Weights of a small transformer language model.
Size: 9 layers, 5 heads of 64, MLP 832 GeGLU, vocabulary 26855.
Architecture: rotary positions, untied embeddings.
MLP neurons of a small language model. Each row is named by its layer, matrix (gate and up: input weights) and neuron, and shows model dimensions 176-303. Each number is 500 + 25 x the weight over its row's rms, rounded and kept within 0 to 999. Numbers have three digits each. A neuron's up and down rows have the sign that makes its largest values positive.
After each neuron's rows, "fires on" lists the tokens most often at its 100 highest values on Wikipedia text that the model never trained on. A number after a token or word is its count.

L4.gate462:469527484479573461473535480491533466471482502486473503489474500546488526532549510454523478490479504536475494518523495516517538496463480479527534508511476479470516422485510513527480490509533511513516529505493478541499457498526478501471500550538473491462508492480458494497538521522475492488495474482481468489459476495510499476488460471523476501484475533528482503476494489514516539500509
L4.up462:460528487503492470461503468480498471501505504506468471450489503533484518519465519491528494495495532509495513484536483516528479501492497491505554462487504513458521475478473495518501509459511465511457492487521466515512477461541465495518457468520517474492487460484489523477488505485464483479450477495506486468472532492498493501500488505480492478517480560488518528487504505513480487498530
fires on: " " 29, " (" 13, "8" 10, "," 6, "born" 6, "7" 5

L5.gate799:482512507486505530513509510477530475520521469530519483506524480554494505489538505480501554526494538524537516513481499494524478499462495471494552498531467456506490511468522510465497500502464512566443522457507488535509492482499525464498562492495504525471516486501512530481513501507511491502513490484535480502542532499501502499488473511480499493492457442485467536519517514471520497525512
L5.up799:470500536490530492493481509508510518521493495508523490503534527530436474511512512502509469536490522492507502512512493537559504486440509501503485508478484459501510525497486514489541507478499489528437522488480490517500529476524507496515522509501521517462464478471506506490570468491498525500526515485516475537538483502543523527514467499480479529485499529518510499497511500466471532556508
fires on: " " 63, "th" 7, "st" 6, ";" 4

L5.gate56:520498512524467479503481470512521489454462501508482501487482518536568520480557483491502518471527523446527523514522500469451523511492469472517521506518504503512507482501529511525482505506515513490529459529499528477504492494496493494491470556513553526453545477517486502502513534528502539569502493512495488491487490541495454524499456550481501496533506497515480528492511511553476513478522
L5.up56:495523490516533498504473478509511511469534440533513479460514490500544525485525484484526469493524543533531521482424531505506496510503508482481462501552478492510533534480439478509507515546517517486538490520521503524514540527470471491535515482510471497488503483523482538517479541532496528496477519485509424498458524551478475550478503447489444527521546488530505509488504500490475472494499
fires on: " a" 17, "==" 12, "A" 11, " the" 10, " The" 8, " This" 5

L4.gate753:508480485460504459540487471502499488482522499484507522512484498481476515481473485510534486531506507522491501510500501519523543474499546448495520516538517481525505490467504484500526500483510476479529527489500494485494514502500503487507526520522498507505493505474546462508515470507566517524532528471535473516557507497548526429524472537504526486477482521493469473480463469503518492510488
L4.up753:516503506476483495495463471525537484463475455482444444487507464508513513504455472499482467527527494509522514529495512497512504483474502519507462501485533486473453534501455474506555414512497488527552482514462476521551542496517491506484529459510535497444517439493498509481508505525508471466485499500511503515467520482480489544464514539477538544494493445510558490526510486556483525516503
fires on: " " 32, "4" 11, " the" 7, "7" 7, "," 7

L4.gate217:522514475500497459526552515491501505499442477516490495447456444526480482495496535502460547496481540531532520482489500516498471533501498475541512483486497475499490573451496529511542510540520511481520541543502528499510557516512488517506525490505509515502490483522510489500475491518511526479538557534508518491487479509504489507480497487466449497521452515511522493533444548487474483514493
L4.up217:533479509507479493508457517485522513509516498525467528507488473522542518485515487487473513496502505537478490494498503484478525522465544494494523532507481456584562506498505530520515509521463498463495495509498498476547501470534506510495497494541506548484511503495469495495495506504512457507536512512521504504499510512490442520525512486477537495513455478518500506458521553490485454499481
fires on: "0" 66, "6" 9, "7" 6, "2" 4, "4" 4

L5.gate536:502524491513485488507496559509523482465517466443481496458525502456495481479515467460531524462496467507473474466473500472498501500495484520477556486527475511531491510475541521532519502534552503482500486524459560468524496525476530472478438507463534494484535531503496554500524496505522467544512466522507498514477513540481472489497506514552493495525498500460517468511499513469492512480472
L5.up536:469482501522473488512490557484541528486487544446461460488570492486491538522525469509483508475523458494488503496531490479530527512485490513487477482516478520489441521513519484546503511506524493487470478579492545481474514497485463493476540481452476493450482534476416495501526498526531487508512476515478499474501480556495503498499490511523495492500473498495492517520525525485510531485502
fires on: " of" 17, "," 13, " on" 13, " but" 11, " and" 6, " at" 6

L5.gate115:542537529488522498483523508517474529486514527499458488461510486524481503485458502502516503535464525460514531515487508459554529498480518507505500500497528452499473534519448491533476463483517481540505507542478491498508485514497498479457461532547526510526481500496503496545493473561485484509470506507480525516516490491471505491516530493499532518540529502508500436452504503432521512536479
L5.up115:498517506514481501530539513491482476539469473513429504514486498500471517520498533498494518536522493453490488463504493451511503472543495495521484462527503483539489508541523475455487526437513523512508426491471498508495509531463491501524491530460491497493496490514492538474511517504497517523486556474500526527495465496497468514463469485534555538517519490507507556528486517498531486462525
fires on: " \"" 30, "9" 20, " in" 19, "2" 7

L5.gate548:486512528560493510500469531477489496479540525447494458483505501454542532485502456473576489531537525545486489495505504500456529502534482514478507502489481465497493478514560485477475489464493528514490486442482477485507500514525494470478514486505484519502543531466526551486475506531505502484502504484476492525493477485545506474485465468509528549490481505472507483553509506508497503530466
L5.up548:531520504542480412528507543494517500456505507482478532504531501493486456469527458511526501553488527474523499492478476494502473493481504483465498475522474467549512508413538503505497470486507535521507498528456487539485461512506551516499491538478532491506491501494523519517491515517487539508529539496477490498523519476486567492484528509477492501488522472503506495476499511524505472501522
fires on: "==" 71, " ==" 26

L5.gate296:489505517536553495458481508528493482479485484487506484525469522492499498544496480471544518454492508556479488498487448501488507521526493479539513491513540509454525437500491543509536501520490481530528487501496525506474464529473489519478512527513508510490556507509467477469546523507547472509507492507494467459540487479520442495462550493475442531493492532483467508490438472519516488489467
L5.up296:468510598519496507492472467515492465490546482487522510535507550509505492510469481479492488475485464483504483434492466502526570467515525445480491515503508516539495435508506497558511521523515496509475488506441538510461487476490519499497509461506500507477502518528435470504532506505503477533504502466540483480494518541493467486502499465476478514529519506520492519528466535517496525505468
fires on: " " 99

L4.gate263:498569559456503522526495497510476493497520460484503515491501503534488545534534498515533545522491486522515521465492493532521488516505532499487535482524551462522470496497536479508453478535534503521513479479507516490484506506478497499493514518521527514514452475509500445497549508434531539508488489474477501508499515479506488475501517483457500478502497513494478478486483516534504518531511
L4.up263:505525484498483539469532524518537489515510499564533468466510501467510517516505481494516476468531496499474501475474509464485491478489554500453502533499444496473462472511518491507493514475523473522515534504511571490487460477498474496475494472479463502478477517448511462443524509445512545514515550495491488461494495487544496483513522504519512517541548454473520492535497534508512531482515
fires on: "\n" 50, "0" 8, " then" 4

L5.gate135:528465472453532494527487513480534462554503529492512490504537513477525508509494471477508525519521513517458515510504461484533493539493496476545490466472484478536450423454569491511502534509504507523499545494467493525505506515484515476534481516508516480529498486505455460459505523511469488513503493512514517506484488513500463497504494487489515530534480492482513513544492493550492530524473
L5.up135:480500560462565506491482540488518529477504515489513538466518576521520490495505459485488497508501493532497512452493519524475495493505538527538498491467482512470519446500538479507511506515501473515480479523495544523510507522508545480504503518454536519509513486466467530505496500455545500538545555528502472523473468516465523512522496487521512486488490500527537518482533499517519513505513
fires on: "==" 65, "===" 14, " ==" 11, " ===" 7

L4.gate194:499486488556524508506500462508493513517519501523492511434568516497460477479480484497526532486528532458475482503510509491483525464521532496472494462484478489475518462516479489521494531541515471414466479487484491517539493544515498538484511489539562507491487493534517516495517506536472485494425493511524476487495492491451504510519501496509499464520519521511511516508468529526517504487479
L4.up194:493497494515508463493516497494506554506479513460472503500550480501499497485520475493510496515532494495497478495493533516481499495506525525500469503514485474453537451483510517505520536510520479517486527505491490527462477503499534510546478541479556512468483483513502520502484533497464456494483514493534476496563478484469516462481547543517460517477538469453466511509479528495473508503484
fires on: "," 55, " where" 18, " when" 13

L4.gate472:461508531518497529492492511549489534502522523496503496496465503523490480531513499508488492512489482490511525491520559475483503484497523482504513514476511498470490491458486513532450469487444499517487516441467513497499514539535497513518483500501544533493445473481515483487540493516561486453504499478567529477530504489484529518531510495507491485513514525469491502462474499511509471515500
L4.up472:485599503515444513504515508536444531471500469489491524454478518557475483515562501479514516502511491501448534491531492525468510479539490515531514522490517499510504514484471528510481487498496512523483516493487472524495511510518468505475491506473540518488507484489504522514532470535491533515503504485532507477553510488528533481501489418513509475529491559494491490507504513457496435464512
fires on: " |" 86

L4.gate561:468502476512494492503480530458490518483517496475483524490522526518490446524520536461476484458532479518498510502525513501524497543487456534498468517492542521527517542497501535564498487524481485557534567449527489488497490530552508532518502480485504496488539580512498495517459518525522520481479472546501485505530458512483472514505504524503456512510492489523533448483486473500492449520482
L4.up561:480483446516474523485489474513491487510530482505453503533480478508525498486513512503520519418537459487493520459512545512471501482457491503489533522472478525504530492480485483535465522511495451457512535517490506484490503482492510484478489471495541492508533485506495522504511492516551458545453523542530490510519562500499522492505528482491510514500489496508451513541559486509480515532514
fires on: "–" 36, " to" 13, " " 10, "7" 6, "1" 5, "d" 4

L4.gate509:503518506537511503513508488486520523508511494476521485532526461491482480540537542508496504484460488542470469493504491494534522522446562494479456458488470497510499436509503481529490516464514535481464503489458524536509475447489515508533490526453493458492521525491520511493501503461432537477513538449494482513515507521503526504470460523569454493527473538491512483521479522534505509486470
L4.up509:490508508495505540495502518488489508490496475482483499481457527522478491527517547514501523507478550502510469473508502511492528498504518482454555492484480479485545497475464517504499523511502503481520516488522502512503462491466533472501503474491461464518519484480470481473520516450466493512494484515498489467500490521468468499489504533466489499527509515520483463510510498490513490492495
fires on: " " 33, "1" 21, "2" 15, " (" 10, "," 6, "–" 4

L4.gate137:503477438542463520524511492487506536511506460550495505418512506497472456522527482498496516517504533448519553503445553511506518484542518528464505483466538495486524531531501523498496501507530467481516511553509509517501511514502477527472522508497505514499490514495511531490513544488509506550509496485526488511491510487459479520499469489486477490513510534533519519532471526520495493474517
L4.up137:498498492480526480503467479528562485478506454492492486483495452514476509509511490473510525469481509495452534483469462513527522531524445497526492493533495476507495502480507554467542573514466486476494484548508508509534520456526537460518472494544516465478472494501473509513523542510517532532519512498474535516528486506498502505440494541507456538502511513490530512497453513534487507512483
fires on: " which" 20, " year" 19, "," 12, " where" 11, " time" 7, " there" 7

L4.gate26:515500491506444528506532484547517496480479492507491535496475527502484518466511457498494510510485549488491525499501495500506540494500481461452497470503522501527486466507523512538519522485490511492510486466522508533495510534495517500495471558516545546475530497518535471511498492456490454510479474528570522486498494475465520492562523512478487520504499489505466441532454402512515474501526
L4.up26:516498528465521469536500502429492502487500484478548528502478544512497480482525494523490466512538473516526501538540517468477523479502495507495494489531446510489483492477493484470516536587491510514506480513513485462510514503506487471455506499491449509548507461498456501468514494525506478473508463504475498521561481551448481500490546496541537517540492488536497472521506499523486438518499
fires on: " for" 39, " the" 10, " " 9, " at" 8, " in" 6, " to" 5

L4.gate92:497516462488457485499488512494507500488504454528514495485501511483515470533501537549475542492508533450536501535484524513484468474493472494486478531512474501534514473489513496527525493429495473458511480521525488497490474489516487475502546542516465503520434469493516509503517479513496532519533530471486487462489476476438505521475494501496462568528468435456498504507498511482530496500496
L4.up92:477512517517483502555503530509488474539490540518482482492523461473480457495515498487477494516471521469507479551492563495549523495490505494503503502518537482468512511509487516511471494537485473474539467502488506480480555510509528500483498495439528482478486488523506515520503522484500539523525514534461526500487484496475493537507511492501520466449504501446511537462467507543469508472510
fires on: "-" 46, " what" 7, " which" 5, " who" 4

L5.gate481:543499484499509539517522512498490477519494475518508554540513524467478503470510486566506515482508542538487544526501508505475467448499481502545502477473508443561522504518504509493491490485505520508488490482495546559487449527481508534489508498474488498486490504515522482551490509491530513525481498466499488472481443483465545525484489548516532444520507475487509490474491448498495494519503
L5.up481:517543523516503458454527494541483512525531488520491505540520499493478503461490476507488509480471484501520481530503516480532496555487526472445468531510500464498481471530517480465492499499503529507537488498525506465532470449509510540550487480523461478526491523496520518513515532518513520530523504486506517479512475490478484513485479493525556486471534496456480513479493494498474495472505
fires on: "-" 18, "0" 16, " in" 12, " or" 11, "," 4, " at" 4

L5.gate476:455484491490532500496484520481454492521505485523478488527500515496491506525526514520519499530498484500483469519529459524481493552509489506535499549485497520532500477499535546468543471569509488522508511492522495500502474519506503528495524453476531543517460493490500473520490446501486518462503489509540570538522492499501511492517498508489502506522484482477503487535483484547504462499502
L5.up476:493512538478562513480457449456495523542502504521513484553512504536475487499553523544512534498519480554447499494497489501495510510501511495504479505501520505486530541502456541497544528512518479488537488498518528469527493485511493485479522474494538551500492520484527483544479475531459506477516501528476531528546472498469504465495518497504479507493497529486446480500487470534530513481508
fires on: " " 36, "1" 21, "2" 10, "5" 5, "3" 4

L5.gate66:511478520507512539485486516524486486509498466505514533486486481513511481514516460489511532479538527523519504477530476517521483529470502467571507505481519515518475476465509521505532511472516507490486470470470512482517460513450536496485493503512506528432519523530519478497521470483526546526526511506514468482487508500498454525500506515487551478495507444517544525520528501467519485481510
L5.up66:492493498502535487520502545474514516483524535470457497455514479513551518493523483486533496497476507498498485515509500499496538486517448430530498572452487519543485464485511515526532487473515477482530488523513513473459489500510481514484531510478527507482477486516521473463527485500504491502509489468495490497521530496549500544507512541472521477486465498515558503505527534527516497457523
fires on: " St" 52, " st" 10, "St" 8, " sp" 6, "st" 4, "." 4

L4.gate467:547517484501540489502511472519528490485532508511486497477540499494497511482510464487548531456494520502447492496487510504487489507540509504451519520504519476515511524488476505504497504487519488473520514445486517518550506498531486495477495477514520513450522473535496536477532495472501513535470460531529445486498514547491471520551514510434493507517532541463512507529492518504506488490517
L4.up467:514543542506515515493522471516519488496506476481531501478500485489519513534485473506497512499499498480483484500498530463492508467502525524483486498514527497511453480483474486468499511485478469485490500501501583465494522579492528481484530488510498512485490472508490478481502506503517500526499466507500437527498491495475475500473469493522550472481508481493505575517530539492453529494509
fires on: "," 36, "\n" 27, "4" 10, "6" 9, "2" 6

L4.gate516:455535500551512515548513489526496490544503502468513474480524468524484501494490487504496489521480534520539501531537515497498505512542482508513505514488500482441516526459489479501497504483524488511490591496484502509487535494497496454534487496478509499495545491522512509442509539496500511498505530489516491508523526514509557465481532469487541516474465489523547496487490526415471478469487
L4.up516:489464489469462504466513522512483515515487479517492507489458499515471504450493568500515502532528469511512502501494477520494483496491495524495480482533459440490514492533502492534533494504512529469485516510483509477484533494502444471497520487421493504495496545492470508489546531497564505492495502504522463546489561537527519446522510511472485546468536468518500498512497511533496511525490
fires on: "'" 82, "’" 5, " (" 4

L5.gate354:526503514476472468489490494544543494474469475457491502497548539478509501492492502532471450552448494489460459528497500508510498486499468478491534500510472481511451505504483519481499486452525478500523486497468523475504499505482478481471491497457521437498460513507520529484507489493494517492509503513491513508480513535479498524495499526462484522529500505499542507497527489497501476503487
L5.up354:471497483508479524478513534570475526492524516456544479519510482497506500475495517526446537505518504464513486559515485507516518521509533536513440529512515485495524501500494475493491497498546502513503452519498520527560505549535517488479483493497502519486507474481502508533503499490465488534512488468507535451566548531530510507522457510500511524526503472481473486519523520533503485516482
fires on: "==" 64, " ==" 30

L4.gate573:506556526447487488476482520482528520499453499498506503541552491518475495522491480484512469542513494506512497472498512513496525463468512494494453462472511488475480520497499515494506492483502500475487506467447521514482533495441522476513504486474527486510516487547495497500496439484493513489536466506524458498500485530506520469489469496516489480517502498500510512527502520508526527487515
L4.up573:461471474496543466500518473520486500508476498463437490484511498499485505543521491493468491475512468526510516513497461503527477529464521476505476535463512516509503506476503479452525500530542460525477499506490500520488478513504524521515561523500442511469524542478515471471495504463507493516538486515476480535517508488528523512517532450479539519498508502499525481524510509468530465474499
fires on: " " 45, " |" 35, "7" 5, "5" 4, "6" 4

L4.gate586:484492514506474515504538469505513558503481523496520504506488458508510520492514458492484496515491465511462497491495493457466503513554524509479475486544484490492509502479500490537486506510474540479524481484432431519508481502514488477516485518464493466500465461481484485489508489429483511462501511527545499526513491488510542474512502492507497501465490460502466530511504517516563467481497
L4.up586:508472440534514513484517521506487506444491456522489482528489522496526482489535482537498520471516531493499519513490502520503509510458531465509526473515525503524517512523531497491487501485497474515506533519531528517509453494535522510512540519526495518486483506543468523513535479489500488505476550533498500471514472471543461527519555465512467472487475498484467500524467521477519503486489
fires on: "0" 41, " " 13, " has" 8, " have" 5, " (" 5, "," 5

L5.gate774:469495473493485511499504535518520514545483487470478482478482538472453527496486472524500465465449506482487480523486490532494511528448493505492578487467470520535493456467511510498501469539514512525500513460498502519522500503520516518529475485464505506492482505511499481486517464494509482479504471492479496483455544509538488493459512470586485544525490499502513508486511482577515529530473
L5.up774:467499473495517483543531507476509513552523535495523489503499559532490526501498469474494463499515511537485500516497506502473489507492548525482491560467546476506493449493500494477515475475525522548512485486467506478495514497467535478514485504444493517510480489484486553487514473478461486476527505487508507498476483524509469477466464534536509501467532546499549545491511423507499500467454
fires on: "\n" 45, " " 12, "–" 6, "2" 4, "9" 4

L4.gate441:517526486554505484468495508507501496540548462496477536530510483494469547511519474500542513517471502580491511523483505487478473514502544458527470508471497470507460510543480494541517488504516469451475498470494480510540521517490508504476511493441499504515510492487477520474554515528467504459510512479494530482478526521432515518520518525544495468527491503487487500499506482495473517501477
L4.up441:501539535513504466507500523498515543510571425489503491522488462474502547497481488465550518464501522546461528474499509492494482537491519483523450511499501479550485530511515488548501476484508477529477526523477509500533490519483505526505494512479481486498526509492500529517508493495483483470483510461462500496508538514513530510516501506550504522512507486496518461484469496481481506501470
fires on: "," 46, " and" 43, " or" 4

L5.gate104:531524486524544487495522503534543526480484493514513548498520512508468528506522487492519501500524524527511491509504503510506477488518517462518471485491519506470502508497491495512544525489504488462520527485462473469515505489469531475484479493468506509497516507502477540488507465483510470496504466470517537487508520480504509484492502482440495538509477475513537468414510469499514528457504
L5.up104:489564506532485523502492495476539468536499530459502454456498494481498511510505495484513474520515453499517495482516448509480496493540525438505509482464475462517491488472520502523489502475504522490496482418441490481496504523494518464529469464509492500529510504498484497505544512504495492483545515480484523509496567504536515522491513528495499546515483468502501461501527483531522489482540
fires on: "\n" 87, "==" 10

L5.gate47:504530517495459486436487500528489475454525482475512465525506489490517524518525547467534525515489479514502499494522479485523473477491510504528460525506496465535519457498495487487481489514474523481493485507493510535555543470485454481511493506537516471490498533530525482476501502517464471506507462523526515483524514532505500506498475514492560546518485530509470453519502474486489507495471
L5.up47:522492488464485510461532488502497478502519548519493507502548506508495505488444501508548504476445483515506472480487456477475544459456529514495486505502458514513538469550493482504510499469502501505524477444499483487566514499506495516475502481477482501532485477477511505492494462474472508499472493432490505508508520521491483492463499512482514517501496506499458524504490478515513440506518
fires on: "," 15, "-" 13, "7" 12, "5" 9, " (" 7, "4" 6

L5.gate759:505479506518512525520503492507492558521530495470511504483503516497485511489457470525503499409529507502491470487504443507533482523444539536497481499510520474479522500495439495538512525477479507491531496529461483509525455484471484516490549523544506494508527496513516458533523515520540553525484482490503461514506484508499459503473523497488531501487498481462518519479515511527526497488546
L5.up759:500491493515519478456519477510448463436535479488497476495504519510500488477481446524505499497506506529505477509517439477511505512477518517513500481527539537517537494514500529519492501492477483513541486505471539461496505515530472509515460544518527528527514472552480509514485531519508585480491550469513521474518497528458469526477521431497463481464467504466481464510469536492497502499485
fires on: "1" 29, " " 21, "3" 11, "7" 5, "2" 5, "6" 5

L4.gate383:483511505526513503526508513528487522527506547494509503459490496523515478494555503521489503462511467492495551468521483482486505498502490505485507426499469441546480490530513480545520490516504478492474502464481480484480539501464474495444554479502480535496489526493499509459495476507498479487514465523503522498504514498471497479468442488500496482497481499499498488489469512524482461495531
L4.up383:457450515513513534486499524502542512468557524509460504464481486504563554529514485529528515518521532514508508478523511466548512508506531518502490510520474519516501540526497472524489481483502445511520527487514507518493493490471477475540546434480473500472485521563543499515541467503448528499499503480472567470512518531498507509494489531490470480476512486460504499476521496528492514499483
fires on: " of" 29, "8" 17, "0" 8, "9" 5, "5" 4, "'" 4

L4.gate523:514502470457520479529499547484501523480445524482481472510518526512543483544502498527462509505503515477488510457513519506547555528511491512545465548491516501474502468528508498477479465447512500495485491534491484497485484477511508506469490468469559498513499477443501511492513484515473508456511486496489536528471480517544485468481463534461509527486530530524520472493527459509525516473521
L4.up523:476526491490511516523548505467476487486511488471495485482495516518506514493562504485484527489511525412473474542523507527469499520508537491528544479529503464506544466526534478518533537525474551496514482496454506571492529492477479546522475486491529560478491476490494489488494483503495474478501524463516503481503523506555499498471538489538549513517485493532493502482475525462504493499539
fires on: "==" 56, "\n" 19, "===" 11, " ==" 9, " (" 4

L5.gate186:491501519534481540491512475502496491520493501529533524493458475518536490483487507522514485507493506522480491503513498484457469505492501501498530506501461498485471546427546525542527477504511502489503496502514484525474492503492480473498521469536488529523480538486497543545510467531487490506522496513524493525520570481517528468524491500504469459480470522509485496500464497472518534504460
L5.up186:466457495509539501503476513494516524491460465502507509479467513468537479493510536515525483475545488483539491453545515495477470522466508496537515519511530487492484551504518485489510495518543484532493496517507537497510482486474503491481531511478490547497483512459492527541481519493454464513502505531496482512530497464511481465457465471509503535481437458549518463514501497489460458528491
fires on: "'" 74, "5" 8, "6" 4

L4.gate593:516489510455517538508489460516528554504533516494523481452497490490505545446497474528510501532472538474503491531453487504483503459498497452466479485553503508530538481505469508535487480535476486510490511467536485495470504465521492538509504508495493515482483563486511486452469529537505487438494501478501490456505519449524500502489499507511464528510513498458496440474488500472510536485487
L4.up593:497523474520466555495482471527525508510471502532524497514504497486470493521500499490524482509505518498531489514497485503491481457498537470487486435530524471513509509490491524506526492517494488476543488503512486527492484487517510524519503498477513457522540507530506503551508507504477503475526503494499504468500527499495501465483521463484521522507502471468495469508501504469486455521467
fires on: " (" 26, " l" 7, "\"" 7, " del" 5, "L" 5

L5.gate10:510520506503464452480495535531534493539506509481509543496510483520508494506505497485488499464511511453482483491486502517507535505462488502469493500505486465482502459534484536514499469482439568524501538497495495484517516466474480545490494474484486534485533481490494495484491538459499513508473519525458473484489570545522533498503472502481507455509506476509460490502499459557479538545521
L5.up10:498472513502496495492480540521522488522512489482503534514475469512462512521515511518459495504456545438494497468505500499526452522508502490482496495520524463458484502507538521482506505476489490524517515517466510484521500457515467489492456538478518513480519482550491499521468511515487472534459513434540542483518525546484531518487519495475562544468508471524505553478484517501500532529519
fires on: "==" 55, " ==" 12, " out" 4, " by" 4

L4.gate209:475497494504492475523489450479498518512465435499463470500534545515458528503490535464506511451498501538481502543459492506477491497495488504519487509506573509504554460475474465475535493525496451470517471457498497472494490489479513527475476523484529438463483481493462526518473488522504518491459524515488526530532531509514487510497464514482517477541503506534465474538501479522462557465494
L4.up209:461536480537512526517464474503473442512490566471482473498484478445491530484530494537485511498503494517490482496485472480503496548486500454477484493484507520494503486496512518475506510501500542455484479498544500505523497497482489466511484550514445457516483510421475521519514487525482510510479469510506498550470520481515556471519506457525545492473516448506533447533511494459442543497472
fires on: " |" 52, " Total" 9, ";" 7, "5" 6, "\n" 5, "8" 4

L4.gate130:468506462556505499481481522505473457505502512526500474499516498493523493504530452527496521478483458460521464476528493468501540457505498461513487489472592503487482483523525493480554508537527466475516507558515497564522461498476522503515493485491512495464488507498474459443500503524493490553515464540486495502519474488469489527485489503483499525492521529497552484506498532511521470480479
L4.up130:529499483499475520451492487496519475512525532467519502471511570539532499482502474492502464503473574501523486509539492515468485521513506504471545504492505520533521459520496480481475508518507497482462534555477490526484518480479506533488477488476533536474486490490505497524512488499499538512496523570462514425488496522523498474488482500521488493477487508508497478488510501515502511492484
fires on: " " 78, " time" 5, " life" 5, " when" 4

L5.gate756:475528547472537550470495471475459493520504503450507488473496462427526553468442490475522486487480490525516527496459445507464504517526508510538460494489458493488480465542523485481503528497540468435490488527484582515520487469513497499502532441502484516493512484521498530488497518459424495518482518510434478533496454533546480529506501509507492480538488493488514488519510503482484479527496
L5.up756:507500554500524491470495497494537484481518500462482568501506479499519526502501478451503510466513492540482496478462464486515498471505514510498517540514497542515468498515497525496509522449519495472460508536483536479509507517471467465529488443483475497483483502469500555493484487516497529480534527497475468428461472503509496481525514476486486506519541478530477479492484519461484567524509
fires on: " and" 32, " Japanese" 11, " Nigerian" 11, " American" 10, "American" 9, "," 6

L5.gate132:502525516527495517523490487519521531496486427496493498487522487496475512517493497476475489496549501472495517496554472531479527505538505525516498474487504518515514482531570513472506508505533500521493530502467493517519451507521515522482500457493520512474460460516540433506481483507489461524505499483522519494485547507528511494497550491538516510528511528516518481524444495497559478506498
L5.up132:492472501496513466487548537515480479510500503481446519505525517463454526535488517484471531533510517497476512454547493493519488460539503490511481519518504450506472534552504494481484509498518506511508553485502506543524530524512485494514542474473488500515520517506515488544491499478490504489555497458483503524482497545543439508551535455557515522532483504520530517532497476531511491528498
fires on: " as" 21, " \"" 18, " for" 16, " named" 6, " in" 5

L4.gate241:471497527515488473481537525478493499503485491487489507529478506501496469497489526504525496514484529508502484483447498541474520521467519509515463486466540457512472509509506495525527480510517511523483490492502522494519446519479485542520501512507543497502554476496493489533539483508509489514440513497478508521476448548511502513542537497498495537496519502548478489503440519555542491513498
L4.up241:495463506532484488533467523496511538511490457497470489486509462475502478512504479504502496492517513483531490499469527499463518473482495506455459507432495518530451497556497464491486491505493486488546466515459522520491519467461492498452449513500521490510493536496441524509473490511495490481482498491485525466518481512526466550487524503521528501531498466520488504492506534525495471511483
fires on: " " 33, " in" 21, "1" 20, " of" 10, "0" 6, " to" 4

L4.gate126:486511540498521476521479529475528494495513511510480525454535511535478479463553478510524505503496479503538504501469509457453505522531515487464510474510538451502503485516501492507510527487489499511499539529494468435530468514451498521501503497530517470497529527498488530537522520509481476511471469484451506497480485536505506504482481497485482447462482521450487499470518504466490460516503
L4.up126:508516516541537508492500498512487479464485518540469491537475528497500551522497507554465482480509468514502485509517460462491502501528484508522499475471460508463499436513502512479520488466487514514533494522497472526464514486488500470510518510481490501479492491440503497417495465513521515515503511483465463518473484538501483522461477507491499485466480502485455478491490504552494488494492
fires on: " the" 49, " and" 10, " an" 5, " its" 4, "," 4

L5.gate617:527502491494542494496491556520507484514510517439537523480482521496478545542516440502492489458508543482468471454527481507506511514453500499504481514531504516539518494514545496492450510512478503530473541479495496512515463517487554534515486506528554534516527483558502490525480496485547530488527492537453482536499509500472473505502489528445500549470474481519525509520533464510521488508487
L5.up617:489513509502512504490501508491534548491509512468508529523502546473500546525511489499495476481541480526515503504532500510516532473489489486508474522487478461522512509527494470480506500479495496493520534466490542541565566512563521514482491486508524554550554497501494535511479478511522535513522465527497493491476533491464515544486489588504481515512464504532530497515523487535496537482481
fires on: "==" 67, " ==" 16, "\n" 15

L5.gate339:534514504506508501488562469499531516440512470454479515490504455468531564496491485487561503529530499521499482523506473468510524496536478512543471499502524471505510511491530468528521516490490496474506508481476504524518529519481537502514484513488539510500525524480489504521470501478489533474493475504458525511473484474521477456508432485489482503481511496508491447494505474526495464502530
L5.up339:510455533503517515490472488480514542488492451496563471446517497480526493473526523484529526532538470504496452476470494501486458494479527518539465533501493488506477512473486519535456495514535511502452510454477548510490518493504539521497461503443498522511471524522477473497469530507516517481521512459519489452479505483475524481486486547485521497504512478547493494488498470500456513499474
fires on: "\n" 51, "==" 28, " ==" 15

L4.gate506:488521470543482514471508470530507536491537501532513458435500532547499478535516488493518521477485538482484477522464503525465516461521534511499483477546516462466495479474527478533508492487508467470503510528505459508491536511511536481442479501457502478538465487521538506470505490567491497510466541472488518445477515479501564494529530478500518527512532484546517456502500495505528472511494
L4.up506:511499487505518478474529483478477509476445511487531528461548471551477508521484496490502507524501539538479524514510478521486502462510509461504530487471496506502500529517544426483524488513531503507485519522516485479494502525515474482484461527562503442499564471519498521501517490515494505493487491491514505420544502489511536511492497513492493493519520494490494488471508522486546502472485
fires on: " (" 68, " |" 19, "(" 8